{"n_layer": 8, "d_model": 640, "n_head": 2, "n_kv_head": 2, "head_dim": 128, "d_mlp": 3200, "vocab_size": 8192, "activation": "swiglu", "norm": "rmsnorm", "norm_place": "pre", "norm_eps": 1e-06, "positions": "rope", "rope_base": 1000000.0, "rope_fraction": 1.0, "qk_norm": false, "attn_scale": 0.0884, "bias": "none", "tie_embeddings": false, "parallel_block": false, "init": "orth", "init_std_qkv": 0.0279, "init_std_o": 0.00698, "init_std_up": 0.0279, "init_std_down": 0.00698, "optimizer": "cautious_adamw", "lr": 0.000443, "beta1": 0.9, "beta2": 0.98, "weight_decay": 0.28, "lr_head": 0.0113, "grad_clip": 2.0, "warmup_steps": 295, "schedule": "wsd", "decay_fraction": 1.0, "decay_shape": "linear", "final_lr_fraction": 0.05, "batch_tokens": 262144, "seq_len": 1024, "doc_mask": true, "train_tokens": 1658000000, "steps": 6325, "dataset": "wikipedia_en"}
MLP neurons of a small language model. Each row is named by its layer, matrix (gate and up: input weights; down: output weights) and neuron, and shows model dimensions 261-388. Each number is 200 + 40 x the weight over its row's rms, rounded and kept within 0 to 999. A neuron's up and down rows have the sign that makes its largest values positive.
A block is one neuron, or neurons of one layer that tend to fire together. After each block is what it responds to, as a language model described it from the Wikipedia text at the highest values.

L3.gate2011,151,149,227,220,211,205,185,169,235,244,230,162,199,171,220,201,245,170,195,175,173,157,185,214,172,182,180,223,243,198,165,192,209,266,195,174,191,212,233,192,302,253,163,205,119,167,163,231,188,251,155,259,187,223,209,271,194,127,214,198,253,201,111,157,188,263,145,222,149,187,248,253,222,226,243,174,161,153,212,254,226,165,143,229,182,197,178,213,222,118,282,218,189,319,148,227,295,160,227,214,190,146,201,171,156,191,227,200,211,190,136,216,218,276,154,181,236,219,154,113,229,196,226,157,145,213,210,176
L3.up2011,186,222,123,237,209,175,196,178,189,249,171,153,212,188,223,180,250,166,179,168,269,207,204,91,167,183,180,95,213,200,301,190,170,284,229,205,292,174,146,157,213,297,227,169,160,261,182,215,226,173,221,241,279,181,189,141,172,160,144,189,195,179,227,207,177,206,245,277,216,186,176,215,208,202,194,225,227,230,166,196,164,208,175,206,179,203,217,185,242,248,134,175,212,180,216,200,187,185,224,241,96,203,201,169,221,263,238,272,285,230,194,211,100,149,174,202,229,176,251,182,132,207,186,185,185,186,196,225
L3.down2011,163,185,196,257,150,202,272,220,194,235,229,143,169,159,211,221,190,195,137,202,185,167,204,119,245,162,212,153,186,199,273,162,223,209,182,223,180,200,229,188,226,238,214,199,250,199,175,273,170,166,199,258,266,138,194,175,215,206,122,184,247,186,202,198,224,232,164,234,202,285,183,193,241,188,252,182,233,174,150,160,192,205,252,221,182,114,208,196,289,150,226,151,215,242,172,164,268,174,212,230,164,212,205,211,190,219,191,227,287,243,163,220,149,177,259,186,172,250,202,219,224,180,254,143,214,166,248,262
Description: The main verb right after a person's name or pronoun in biographies, mostly "is"/"was" after birth dates ("(born 1973) is a"), also "served", "played".

L4.gate2029,208,202,206,169,152,265,165,219,208,186,166,218,181,172,251,285,169,158,193,218,147,163,186,146,179,186,193,252,229,263,263,189,157,232,195,187,86,200,179,175,272,209,126,214,201,282,237,99,206,186,132,182,148,123,204,245,186,119,232,186,220,179,260,242,188,160,156,213,188,252,153,188,240,223,227,226,214,240,106,268,177,228,185,159,221,192,102,200,258,214,195,171,180,239,148,220,153,208,161,179,138,120,271,201,232,223,196,220,203,153,146,187,182,232,219,248,141,200,206,200,202,210,206,199,218,208,207,199
L4.up2029,299,152,153,204,205,256,192,159,176,344,189,100,160,161,182,180,223,199,126,155,116,222,159,219,201,185,159,212,274,122,190,185,226,139,182,203,188,179,282,232,156,201,197,208,181,235,197,245,111,118,188,179,245,208,184,95,211,281,220,233,223,189,214,184,217,189,216,228,236,245,179,196,214,237,182,244,257,212,191,199,276,237,205,266,231,188,223,209,128,229,176,211,199,235,194,200,177,248,189,213,164,177,241,204,175,215,174,237,200,249,195,176,174,193,132,206,213,271,219,225,222,166,219,213,267,196,157,200
L4.down2029,172,243,215,245,213,197,141,226,175,210,221,277,199,242,136,305,234,153,200,255,165,189,233,236,216,157,200,210,282,225,113,284,195,225,245,148,230,225,251,146,155,180,196,144,147,221,203,227,179,247,182,254,191,175,175,200,151,270,265,242,146,170,217,160,228,224,160,231,191,195,219,195,208,195,217,191,126,262,224,297,173,200,207,186,152,250,257,178,181,125,238,220,125,174,232,165,249,242,189,202,213,177,177,142,136,242,163,241,232,211,144,159,228,188,243,188,187,239,155,199,241,186,119,270,181,142,151,98
L4.gate2065,250,168,201,223,148,220,289,163,133,177,258,177,186,269,193,207,148,185,187,173,221,252,170,218,208,189,226,203,172,138,217,162,157,203,151,261,191,137,156,169,196,250,256,242,238,223,145,129,199,193,176,220,176,201,228,253,172,264,236,221,210,274,217,179,194,214,228,215,223,244,217,179,199,275,179,191,213,187,155,242,233,228,258,129,206,193,219,187,189,247,207,219,203,231,192,192,194,175,161,231,243,184,211,162,251,221,198,203,264,262,180,233,163,184,198,222,188,213,208,171,157,133,193,227,171,102,166,214
L4.up2065,165,213,182,179,190,216,115,165,188,162,191,203,221,188,234,192,247,215,192,210,158,291,151,122,158,182,161,251,210,244,204,145,258,186,216,242,207,176,154,207,140,246,213,250,195,184,273,252,190,231,187,176,247,145,236,193,172,138,228,178,230,151,207,179,182,228,234,240,158,137,249,239,203,192,211,209,253,161,205,217,92,162,173,171,225,206,233,147,207,206,199,203,174,234,157,222,221,209,232,245,156,159,152,245,231,295,168,232,177,147,199,189,160,208,159,190,137,223,232,216,230,200,191,150,242,143,283,155
L4.down2065,197,194,169,137,253,232,193,201,211,242,227,277,236,193,230,196,116,222,217,228,217,159,245,206,145,238,216,221,187,181,195,189,210,144,221,123,211,218,215,220,245,167,146,298,228,208,235,143,202,232,191,205,250,181,128,230,275,239,194,188,254,243,175,243,207,166,166,205,252,186,219,190,229,176,188,223,211,232,204,171,217,111,175,211,221,193,235,164,213,226,212,112,186,217,228,218,177,162,296,215,154,190,219,218,173,212,222,224,204,164,209,165,239,199,214,163,210,234,176,204,220,144,160,210,147,193,230,253
L4.gate2272,243,156,195,155,231,203,174,173,161,282,195,197,148,209,221,177,152,205,193,157,226,203,264,126,96,192,219,194,208,173,176,292,158,196,177,205,68,194,197,231,225,145,147,203,216,234,250,138,186,214,186,185,197,181,256,232,222,233,168,214,185,233,202,172,204,115,261,207,170,229,188,161,210,219,211,240,188,205,221,200,274,147,274,221,196,194,131,122,242,163,205,173,137,224,131,168,188,182,171,208,203,209,166,199,261,132,279,153,165,189,176,160,203,228,246,205,240,185,188,253,174,246,202,182,137,188,240,180
L4.up2272,208,89,249,225,295,171,182,298,184,194,187,120,216,261,223,237,157,194,159,159,96,252,137,247,191,159,206,190,253,171,169,134,186,176,246,221,112,154,217,209,229,193,192,265,158,201,177,231,157,210,185,173,188,201,177,194,193,208,208,149,230,191,291,181,248,157,143,163,202,285,195,183,188,274,242,268,175,238,172,205,196,203,170,219,112,178,281,198,213,265,164,200,182,245,212,226,198,134,239,183,129,180,180,154,249,225,183,229,279,196,259,244,135,131,194,148,170,197,197,176,196,222,199,211,180,152,186,211
L4.down2272,215,272,193,115,209,241,215,237,209,210,255,155,175,162,181,165,161,222,131,147,220,184,168,167,217,193,273,183,213,184,231,143,216,230,137,173,151,119,197,253,255,190,219,132,250,228,204,260,167,251,230,174,190,185,186,229,164,184,179,214,198,221,200,196,218,216,219,204,195,190,243,170,277,165,266,228,122,193,155,232,204,239,197,221,210,265,175,157,316,309,190,221,265,272,171,117,210,164,171,237,202,218,116,186,168,224,251,166,232,202,229,179,200,174,244,130,205,241,194,195,163,214,237,264,209,207,243,187
L4.gate2328,188,185,216,180,163,202,174,202,159,162,156,235,241,169,246,179,131,125,242,204,189,198,198,190,231,277,210,217,171,195,134,188,156,180,266,231,171,214,226,230,285,179,214,302,169,233,268,249,176,130,189,134,139,189,271,139,209,189,156,222,185,277,247,247,251,166,251,188,196,185,166,116,241,166,190,282,303,142,226,199,190,255,183,131,200,235,247,140,261,195,257,213,223,267,168,186,179,224,280,154,133,195,205,124,119,260,170,245,149,214,163,149,125,189,226,220,217,207,219,185,179,229,234,304,241,172,236,198
L4.up2328,180,186,224,223,166,214,100,218,222,236,210,231,171,189,190,205,191,179,199,276,227,211,180,213,291,190,129,238,260,245,202,229,146,205,151,223,192,105,177,239,126,209,179,179,172,154,255,276,129,198,172,214,124,195,252,253,216,177,187,233,163,178,146,184,155,170,203,135,267,204,214,222,188,206,233,273,164,178,211,202,233,170,160,150,183,158,201,187,119,161,226,250,116,249,138,260,169,134,198,179,182,254,185,183,196,173,197,256,210,140,278,212,207,170,302,243,195,189,223,134,232,124,250,219,202,209,198,145
L4.down2328,245,229,174,126,194,214,165,162,182,218,235,230,229,263,233,127,188,172,150,186,315,189,229,213,174,222,264,286,180,104,195,272,134,168,227,193,207,238,205,177,219,198,249,186,188,159,201,218,174,236,165,233,262,162,156,165,250,186,211,142,185,234,206,192,251,129,203,203,245,226,137,145,142,211,99,165,244,177,201,175,163,203,169,245,163,246,152,232,263,229,237,217,266,231,181,281,203,198,185,231,239,164,217,215,207,218,220,259,180,217,160,174,243,277,178,151,149,214,136,237,221,187,229,219,179,226,228,142
Description: Closing == or === markup ending Wikipedia section headings, such as ==Career==, === Marriage ===, == Early life and education ==, just before the line break.

L4.gate50,129,226,172,231,217,136,172,260,246,210,262,126,236,185,175,158,232,192,237,188,168,173,172,228,212,203,170,146,221,137,181,217,260,208,194,238,184,212,200,175,211,211,199,211,213,250,229,94,194,188,218,183,261,143,199,164,195,122,230,292,172,144,105,210,219,105,188,244,156,173,242,201,233,156,221,157,159,200,256,217,193,176,174,223,140,183,271,188,253,203,191,172,186,202,258,211,174,232,172,197,173,214,194,175,180,229,147,145,189,156,262,207,238,213,170,316,160,145,187,152,218,222,268,205,283,239,192,213
L4.up50,227,185,205,164,190,210,184,142,191,183,186,149,214,174,169,254,156,161,172,173,280,184,216,218,202,210,163,187,212,192,166,73,213,205,163,240,170,212,249,240,116,239,244,220,224,213,176,211,215,231,125,234,230,234,237,207,279,221,159,237,194,170,184,242,282,198,219,142,168,226,215,203,214,204,187,163,193,217,184,215,193,266,239,226,234,217,192,109,238,247,251,212,203,193,206,208,179,202,158,254,153,226,209,159,110,176,253,196,209,261,168,197,207,91,280,176,237,169,219,151,239,189,184,224,187,220,194,215
L4.down50,184,208,213,239,239,195,186,164,114,196,203,144,222,207,242,201,132,242,274,270,171,200,157,234,168,146,243,221,245,100,227,232,163,132,138,194,209,215,234,210,201,272,210,186,204,193,179,180,217,185,209,203,259,195,219,145,157,175,207,170,195,200,132,164,211,217,158,208,142,253,225,206,190,136,198,140,218,125,152,171,222,211,131,200,197,262,268,217,276,167,160,185,207,155,243,125,202,218,216,314,191,182,202,244,145,254,170,260,176,200,216,202,193,157,226,196,156,204,245,202,159,207,287,167,248,154,196,257
L4.gate520,204,117,221,134,271,165,229,189,188,158,163,251,179,266,173,219,160,214,192,196,228,195,219,172,215,155,189,209,197,215,184,242,130,215,166,196,196,230,158,171,233,176,241,225,214,209,219,238,196,160,188,217,237,198,166,133,228,197,218,253,148,244,201,230,267,237,198,248,186,153,171,175,188,158,190,228,190,240,197,193,179,267,151,270,126,218,190,189,231,199,207,228,189,144,207,261,227,193,246,106,207,144,196,247,195,164,212,261,253,172,208,231,231,148,209,245,158,232,216,200,258,191,269,221,198,229,245,210
L4.up520,192,181,193,201,227,248,215,287,211,224,174,171,167,123,111,208,167,238,254,187,263,239,167,195,178,192,194,200,189,165,147,273,166,184,232,233,212,223,211,262,188,204,213,223,180,266,199,199,193,215,191,190,233,162,188,172,252,164,211,176,253,188,254,126,214,166,199,276,199,240,220,129,253,196,225,233,245,248,185,194,220,158,198,210,165,256,258,221,179,106,191,269,211,239,228,218,148,170,146,241,156,231,176,123,211,166,174,196,198,144,203,181,250,215,229,196,188,238,234,221,216,153,280,150,243,217,153,151
L4.down520,187,199,219,249,135,156,189,200,193,144,174,159,225,165,192,232,208,189,158,219,245,168,120,215,201,197,219,249,178,144,160,165,239,212,226,196,227,175,213,176,220,207,169,194,210,187,142,167,161,199,284,140,152,168,217,148,243,189,170,138,185,250,189,218,176,200,208,132,216,160,192,169,197,247,239,246,274,187,267,252,236,189,184,206,201,212,207,190,178,248,154,245,165,233,200,168,140,127,133,268,193,254,225,277,122,198,194,200,190,205,267,156,201,166,173,179,218,168,217,175,155,147,168,298,151,155,189,206
L4.gate700,149,214,100,138,110,264,200,166,193,158,171,215,226,172,215,197,237,262,155,225,251,144,168,246,197,213,189,203,270,164,175,271,177,229,235,248,177,122,194,161,207,228,240,230,162,267,125,118,231,276,217,209,191,146,227,147,259,149,223,238,222,163,159,248,180,246,195,166,215,224,222,147,220,169,253,165,194,151,190,161,204,240,152,204,123,227,221,197,180,210,138,167,188,183,255,162,324,164,259,154,220,136,212,226,226,163,214,240,152,185,166,124,157,216,217,227,117,188,224,193,206,186,226,190,216,192,152,170
L4.up700,187,207,149,94,140,149,186,227,195,146,116,192,230,147,256,203,230,211,129,124,212,194,203,189,268,217,155,240,233,260,311,246,175,215,202,266,160,210,131,175,230,260,173,162,168,194,194,245,197,262,245,230,237,162,186,128,165,195,197,209,222,223,180,261,222,167,235,219,199,145,198,160,166,145,204,233,271,226,182,174,245,215,203,200,198,132,180,140,194,113,135,162,236,227,223,246,180,180,123,273,137,198,130,178,201,119,168,150,263,189,245,246,232,146,162,91,227,181,166,195,201,199,204,173,147,196,174,182
L4.down700,218,242,212,196,206,235,236,199,122,167,180,254,184,186,245,198,261,127,269,186,111,238,163,182,197,203,204,153,211,221,84,240,260,175,200,227,176,165,160,174,237,161,252,225,197,236,137,182,194,182,250,231,162,202,215,198,188,254,186,217,224,248,178,218,182,209,218,187,190,196,190,158,200,234,153,192,200,213,192,163,224,166,165,232,196,137,215,210,256,204,164,144,274,228,252,176,206,180,139,246,206,155,167,153,223,177,206,169,211,167,157,197,160,168,200,242,173,227,224,219,165,237,208,272,246,169,248,206
L4.gate1922,198,173,159,196,186,174,198,213,144,209,161,164,232,205,208,140,197,204,210,225,225,307,303,175,225,195,240,161,142,176,161,187,181,196,190,260,232,190,147,225,193,229,177,284,219,200,152,200,261,224,157,251,211,230,237,169,234,167,215,143,152,188,202,263,225,186,250,162,151,246,110,213,158,202,210,285,191,186,150,184,127,177,215,207,153,184,178,208,154,166,175,241,260,235,209,213,268,196,228,239,197,194,179,194,207,211,190,195,246,289,215,214,242,245,137,279,220,187,145,172,188,205,243,209,260,159,172,274
L4.up1922,131,165,156,219,173,212,137,222,205,148,203,184,180,80,269,232,178,121,195,179,171,152,196,155,211,137,323,216,253,125,180,164,222,175,175,175,179,241,226,215,218,229,195,125,252,137,249,149,262,138,143,168,234,225,163,257,210,139,180,231,201,186,177,204,231,180,153,133,249,167,190,183,161,183,166,190,174,142,283,181,223,244,294,230,207,221,173,230,199,248,224,170,165,185,130,175,239,248,190,151,166,221,255,196,166,203,208,257,204,207,120,199,203,197,181,190,203,234,180,142,201,279,211,200,180,235,232,195
L4.down1922,269,225,245,222,203,206,223,225,165,168,217,199,236,231,146,216,217,220,181,257,171,141,228,240,201,164,244,239,211,151,145,137,215,220,229,177,179,209,225,213,218,183,184,180,203,244,206,207,127,268,182,194,250,236,179,281,269,213,238,198,269,165,214,137,238,185,175,227,227,244,151,229,199,192,211,141,131,130,197,189,161,124,159,215,112,210,273,187,144,244,167,165,276,218,155,102,245,235,202,156,239,250,218,187,159,179,231,213,196,207,172,280,240,111,247,213,228,275,206,181,117,216,183,181,200,256,137,251
Description: The verb is or was right after a subject's name and birth-date parentheses in article openings, e.g. Brenda Burns (born 1950) is; weaker on name fragments in tables.

L5.gate239,182,228,263,213,255,169,184,198,279,183,180,213,113,191,252,142,124,183,171,237,191,172,139,231,171,172,208,210,205,208,253,252,182,210,229,181,148,78,217,192,181,163,144,175,240,264,154,117,204,205,182,125,191,192,188,204,220,219,200,214,185,191,219,243,235,146,280,216,250,154,207,170,144,201,211,162,210,185,130,232,230,190,226,264,164,132,206,134,191,208,168,226,159,160,197,190,188,260,255,213,217,241,180,146,118,164,216,199,260,229,212,94,227,161,180,208,178,225,240,206,174,213,143,181,284,244,272,220
L5.up239,161,278,179,182,173,197,224,224,221,272,258,212,214,224,188,244,126,205,151,226,208,147,178,173,185,252,196,227,203,231,190,158,234,246,161,213,194,200,211,197,194,128,218,229,198,258,205,219,240,211,119,191,222,138,205,187,171,153,178,167,154,192,209,185,188,222,229,263,117,203,191,224,216,226,206,235,234,167,274,158,144,135,192,201,202,201,141,182,190,212,223,285,131,92,233,142,196,188,170,170,138,184,241,160,259,261,218,227,174,130,172,141,186,223,247,215,168,205,145,214,249,211,193,141,259,164,169,219
L5.down239,213,194,174,148,204,251,213,169,220,251,240,167,241,206,208,169,225,196,187,286,154,207,188,242,223,172,212,124,214,186,231,173,216,154,288,194,247,271,282,202,184,233,175,200,182,180,203,154,225,172,139,165,231,167,247,252,169,221,213,200,153,213,186,248,235,243,189,270,151,274,212,197,261,251,213,337,230,198,214,209,214,187,189,169,151,192,127,167,227,200,166,172,160,186,214,196,154,211,214,192,157,192,218,234,179,238,163,200,214,152,268,207,219,254,210,175,189,219,208,99,167,171,237,141,202,182,165,217
L5.gate371,206,219,199,204,246,222,214,232,243,274,209,233,193,213,176,285,91,135,168,219,155,192,217,210,190,250,200,227,226,215,168,163,235,232,237,222,114,133,191,172,349,139,259,169,231,165,190,211,202,205,243,227,216,156,268,150,132,144,194,239,200,276,143,179,176,241,169,204,287,145,149,241,217,203,189,222,206,255,202,199,249,209,188,181,244,181,240,176,286,206,166,221,204,175,153,131,174,217,201,211,267,171,268,229,179,234,191,163,217,249,185,191,221,216,171,286,203,183,171,221,150,125,232,162,183,249,212,212
L5.up371,232,200,243,142,228,243,215,227,141,153,224,135,217,222,269,194,214,211,144,204,194,148,208,240,169,166,183,186,264,153,194,187,167,221,171,163,172,231,174,205,162,140,195,199,212,216,262,226,156,206,210,184,277,178,174,216,179,221,186,302,231,223,203,209,216,217,240,228,201,235,166,186,176,232,270,178,179,224,222,269,210,180,318,141,199,205,228,197,179,168,201,205,105,89,147,209,113,168,212,197,228,239,215,154,259,224,179,212,221,207,206,205,210,167,238,278,260,225,188,169,220,200,271,236,265,282,212,167
L5.down371,154,241,204,207,206,214,163,195,237,203,176,226,164,151,127,178,186,169,247,222,189,227,279,190,210,247,201,246,200,225,223,245,149,175,168,308,159,204,199,189,211,130,210,176,183,259,204,166,190,270,248,239,193,210,154,192,272,172,224,215,161,192,286,199,111,184,207,259,145,142,174,186,247,174,183,231,201,225,168,153,241,218,136,243,234,208,200,220,208,230,302,211,123,200,211,209,247,223,167,219,147,276,220,217,158,191,122,259,193,159,216,233,314,231,197,178,173,129,232,222,184,283,179,177,153,235,239,225
L5.gate442,265,199,195,198,158,150,194,226,149,181,231,157,254,231,211,260,177,198,256,203,197,207,271,251,211,155,184,200,146,146,168,198,240,267,234,175,189,147,211,179,126,200,147,230,206,187,254,141,179,171,187,238,245,205,212,143,262,160,228,240,219,184,176,240,235,155,164,192,154,212,216,151,264,95,221,268,194,173,248,163,148,178,210,164,218,214,259,193,197,280,256,140,198,213,174,219,180,203,250,186,199,138,152,133,175,243,218,265,214,164,155,143,211,259,141,197,235,186,107,288,183,132,280,200,217,279,207,213
L5.up442,191,195,198,221,199,137,154,187,202,175,182,156,141,258,231,199,208,182,235,184,185,220,193,209,183,230,150,263,202,189,149,213,221,199,208,188,175,163,231,249,220,168,211,154,194,206,145,115,192,162,166,200,148,222,214,211,166,220,207,227,266,162,182,115,217,206,179,196,236,267,178,170,181,213,219,175,231,168,168,244,253,241,220,132,119,179,194,242,264,235,219,200,181,289,196,175,220,234,164,168,204,171,167,130,276,144,186,184,234,211,187,185,219,190,203,222,145,139,137,193,197,260,174,170,143,172,168,192
L5.down442,202,166,286,178,142,182,205,169,170,194,211,147,177,112,262,223,231,227,181,183,122,200,238,214,166,195,217,178,258,228,190,205,205,104,199,236,169,223,216,240,209,199,158,201,208,200,219,233,228,140,257,151,203,233,176,179,178,167,247,160,208,143,188,227,184,235,207,200,154,167,244,268,225,204,186,191,219,199,236,120,187,149,254,147,184,198,161,253,155,222,205,218,243,121,214,209,167,205,211,213,194,219,226,228,204,168,236,233,263,150,244,227,148,190,166,212,198,173,169,151,239,274,113,243,196,222,244,217
L5.gate2603,216,202,222,154,234,196,176,209,234,200,174,183,141,258,237,196,238,201,155,216,153,165,224,184,231,188,254,163,255,230,193,207,166,175,168,235,190,118,221,175,188,216,190,282,214,287,171,207,182,265,221,182,278,196,204,181,149,183,204,144,233,220,180,226,165,82,226,181,235,174,251,191,150,195,221,266,209,155,242,207,261,215,160,120,172,183,226,181,177,243,188,181,235,177,162,148,156,179,206,184,150,224,171,197,237,247,238,156,231,149,204,208,192,206,283,229,152,138,183,153,122,184,240,264,138,221,223,181
L5.up2603,221,180,237,152,251,170,231,220,141,170,164,177,220,200,150,275,210,297,209,202,118,183,225,207,186,229,217,145,227,207,203,140,239,199,221,182,161,143,183,190,175,190,208,207,240,240,216,171,216,178,215,196,245,205,208,199,80,205,148,217,250,242,162,178,215,245,272,257,243,218,174,148,192,182,240,219,153,207,180,227,180,251,201,179,221,161,192,249,165,171,158,210,201,244,215,139,153,252,183,234,209,226,162,190,190,215,179,145,194,198,183,187,194,161,262,168,245,175,215,244,186,184,216,140,237,193,258,150
L5.down2603,209,173,159,167,241,174,159,170,207,277,189,226,186,186,143,193,226,103,219,160,239,195,227,209,140,210,254,159,213,235,155,239,197,184,154,236,200,165,201,210,160,257,209,141,142,226,278,198,229,182,162,229,194,127,207,189,207,233,189,159,198,225,234,159,254,277,161,204,201,142,182,222,149,120,291,282,144,198,167,267,237,160,155,190,204,194,117,208,133,182,182,275,151,151,199,208,191,192,152,184,222,194,205,233,173,223,208,237,154,289,251,246,167,180,279,192,174,162,120,151,192,165,259,194,195,236,147,234
Description: Closing == or === markers and the line break ending wiki section headings, such as ===Albums===, ==Notable people==, == Gallery ==.

L3.gate2994,220,225,162,196,172,226,214,152,143,201,184,208,186,255,206,170,185,185,168,136,244,200,238,179,161,123,180,228,209,231,256,246,196,172,191,300,161,214,218,150,184,156,207,154,236,119,217,247,254,256,170,181,138,207,227,233,217,200,187,255,169,185,251,277,140,105,263,179,168,271,195,154,157,246,217,127,123,208,231,207,180,266,272,174,163,252,151,167,208,167,143,145,190,173,123,167,166,184,153,182,143,233,176,190,263,140,274,203,253,270,219,228,199,151,120,252,205,138,169,209,201,243,189,113,176,167,243,255
L3.up2994,161,129,204,221,217,208,171,224,227,168,267,228,199,183,147,220,108,204,201,240,234,181,175,125,270,182,152,278,182,300,177,232,237,217,225,129,199,183,250,193,200,193,321,178,211,165,176,210,236,207,205,189,162,179,233,244,193,261,198,187,176,157,195,157,250,171,215,200,198,196,159,185,146,213,112,169,165,199,133,264,242,198,203,219,212,245,220,236,197,221,245,162,144,163,171,185,150,135,227,209,152,226,180,109,241,236,165,255,179,225,288,124,142,184,193,230,203,273,173,226,154,165,211,293,187,179,184,162
L3.down2994,208,158,192,211,250,167,268,180,151,105,185,184,190,158,258,180,110,171,164,137,219,213,184,185,228,240,254,255,185,164,309,204,214,167,271,206,130,218,242,216,221,196,137,202,131,150,264,151,229,225,148,182,236,141,169,240,174,204,220,161,196,185,237,236,264,198,221,225,179,230,213,219,268,177,235,255,186,187,177,219,196,122,209,209,251,242,163,123,201,182,163,158,208,152,196,199,218,132,180,208,249,154,199,273,202,150,178,233,147,121,166,258,209,194,221,205,222,176,220,183,98,150,197,156,231,194,195,150
Description: Closing == or === marks ending Wikipedia section headings like History, Career, Plot; weaker on "and"/"or" ending lists.

L5.gate679,208,189,149,181,219,137,267,161,223,207,105,197,218,188,246,143,214,147,174,102,195,190,155,270,151,213,150,243,242,190,239,240,189,191,190,148,114,205,199,214,199,164,228,188,183,210,135,295,209,183,143,219,180,172,217,264,212,150,174,195,162,222,163,198,253,168,248,188,222,209,152,188,187,249,245,137,114,244,237,267,156,193,224,274,213,225,214,235,180,202,179,174,191,188,254,275,149,130,169,170,233,141,209,200,161,199,222,254,253,225,113,274,168,247,193,193,216,290,135,200,204,236,219,235,179,194,251,183
L5.up679,191,189,161,248,187,231,261,195,219,180,131,226,164,192,163,159,251,172,244,214,219,198,205,191,169,195,224,157,162,238,171,248,206,222,147,184,282,235,196,214,130,170,199,196,185,192,112,228,275,150,244,211,119,242,234,258,329,136,214,208,242,190,230,213,174,264,189,188,234,150,227,109,228,98,236,242,101,262,163,198,216,192,144,206,213,248,259,158,228,168,202,180,266,229,170,164,230,244,194,221,177,144,279,179,201,166,222,266,201,222,151,170,173,211,118,261,201,294,159,151,211,214,155,158,158,159,296,143
L5.down679,249,235,248,238,244,166,185,192,139,203,273,207,200,200,251,203,214,224,227,243,177,202,241,168,243,165,211,230,111,243,218,185,229,210,215,230,118,157,143,148,169,150,202,225,222,159,263,192,260,182,273,255,148,205,166,193,223,212,181,206,247,230,157,231,190,254,151,176,223,228,194,220,214,216,152,284,215,178,253,158,231,228,177,221,185,153,178,189,173,164,163,205,242,175,142,188,193,244,263,181,164,217,219,187,250,165,234,133,208,141,243,232,215,146,189,193,246,165,184,204,228,210,190,190,214,134,187,213
L5.gate1022,233,179,190,203,147,167,190,202,262,264,264,196,172,174,185,249,127,203,192,179,206,241,221,261,173,210,242,257,120,205,232,191,211,151,173,232,240,163,155,244,287,248,228,243,169,236,203,161,237,217,121,237,168,184,205,170,286,183,246,124,232,180,259,207,287,171,191,186,213,204,252,268,215,197,161,208,223,190,149,243,197,219,263,223,180,191,212,213,212,329,192,170,190,240,141,258,228,230,178,178,209,210,170,182,137,228,206,220,218,221,209,188,203,148,209,249,200,174,93,161,188,209,237,169,229,202,142,175
L5.up1022,178,206,189,189,179,244,144,169,198,195,138,171,217,182,212,227,244,188,198,267,156,220,195,235,152,185,203,204,155,201,212,204,197,237,168,216,182,223,186,210,189,206,164,233,232,159,196,187,184,164,182,118,240,162,209,224,227,182,225,286,175,160,159,245,192,181,213,124,132,95,193,259,213,153,145,170,245,234,278,171,183,232,145,195,226,207,259,204,246,238,241,174,130,203,240,120,220,159,241,208,254,155,189,202,225,255,235,184,173,175,219,193,230,209,188,221,217,202,147,152,217,221,196,200,152,217,279,173
L5.down1022,221,166,226,231,130,196,227,210,137,157,211,253,144,252,195,209,206,151,256,200,174,194,146,176,155,208,190,200,164,166,204,119,212,296,171,282,206,206,185,247,164,183,151,259,171,191,195,244,237,239,235,194,120,188,228,134,154,281,228,208,198,261,189,262,239,149,180,197,186,245,182,232,169,209,181,219,226,143,205,218,203,159,178,184,211,269,233,236,248,199,206,189,280,178,235,166,158,239,204,162,300,196,256,170,293,221,185,236,267,217,88,262,153,175,217,186,237,117,196,268,254,164,146,204,170,206,228,194
L5.gate1536,120,106,194,194,230,219,292,185,128,191,196,260,159,243,234,196,219,289,225,138,217,194,239,167,178,228,273,222,154,242,158,222,213,177,164,145,167,219,211,118,192,221,181,214,201,176,257,194,171,228,242,222,164,157,181,234,169,143,161,146,195,173,229,155,212,255,219,266,157,206,208,213,174,199,171,221,108,145,197,167,141,198,211,218,232,268,226,223,233,205,248,103,212,176,178,204,238,181,162,210,189,215,262,248,166,284,204,201,251,248,255,160,153,242,229,227,266,243,205,261,199,171,195,135,160,146,229,188
L5.up1536,216,249,209,180,161,213,245,244,245,190,219,204,197,119,194,192,206,264,155,238,189,220,157,162,184,187,115,198,167,198,209,173,193,205,200,240,183,181,193,323,148,185,227,180,199,161,255,187,232,283,219,250,186,131,167,196,229,225,190,187,118,195,212,258,174,165,236,208,188,126,80,193,206,171,172,255,197,207,181,176,152,257,178,188,246,293,252,167,231,223,253,151,262,185,220,230,193,165,215,152,123,166,121,180,221,154,221,275,303,114,182,264,220,214,257,176,238,177,204,178,263,174,221,156,193,235,211,222
L5.down1536,214,184,192,294,154,199,163,187,222,224,243,160,254,161,218,278,231,275,152,233,212,239,187,194,290,175,206,169,242,208,207,264,219,179,182,184,172,176,251,204,198,214,187,204,171,226,193,158,227,155,195,205,252,189,247,199,260,275,179,106,262,218,240,200,207,161,166,234,181,163,241,249,198,255,232,239,202,213,281,199,212,255,221,194,204,212,185,189,180,217,157,228,255,178,192,169,223,208,176,218,243,267,250,186,141,154,262,137,196,141,249,131,218,149,202,236,170,199,261,238,166,208,185,98,222,232,177,140
L5.gate2853,193,240,257,170,187,141,241,217,133,142,205,218,248,145,196,194,270,212,279,153,210,174,167,153,183,186,212,328,210,228,229,188,260,153,193,209,200,174,192,186,195,141,248,248,185,191,179,239,228,228,212,183,212,162,180,186,164,164,143,194,182,187,222,158,186,253,218,154,186,256,246,258,190,205,164,200,189,151,212,164,151,176,212,211,229,266,191,138,227,162,229,169,164,212,175,263,185,237,205,217,209,195,188,256,280,171,157,233,153,185,154,287,203,234,158,198,202,175,175,226,207,259,165,245,261,194,100,174
L5.up2853,236,206,221,253,158,184,206,250,189,182,183,177,290,220,136,217,218,203,223,256,167,308,241,176,217,142,214,223,240,217,186,201,139,232,145,160,209,229,249,231,156,202,234,228,162,255,222,160,172,175,210,184,240,208,251,212,154,245,232,190,236,244,217,218,179,233,244,143,196,170,195,199,187,188,281,215,206,285,270,244,197,219,135,201,187,245,149,247,111,171,180,197,185,216,208,150,257,244,173,195,145,225,231,189,216,258,191,261,217,217,229,171,125,129,166,223,203,185,214,153,220,264,187,188,220,216,192,173
L5.down2853,190,240,261,144,244,162,183,163,201,242,188,175,230,222,197,156,168,169,212,169,201,213,192,214,170,184,153,193,226,227,254,146,275,241,224,230,237,245,193,254,188,227,173,160,147,221,168,254,217,162,194,132,160,124,228,200,201,134,229,162,232,90,189,193,258,212,248,211,203,215,158,167,205,176,209,252,110,178,247,139,269,215,139,211,184,185,172,212,247,190,210,109,212,244,235,147,182,209,225,180,175,205,215,193,219,172,220,219,154,175,117,162,195,218,219,206,270,228,176,218,198,212,240,139,212,191,195,203
Description: Tokens that end an article-title line, mostly the closing = after a person's name, or the was/is/a after the subject in opening sentences, e.g. = Pablo Durán =, (1900–1974) was an.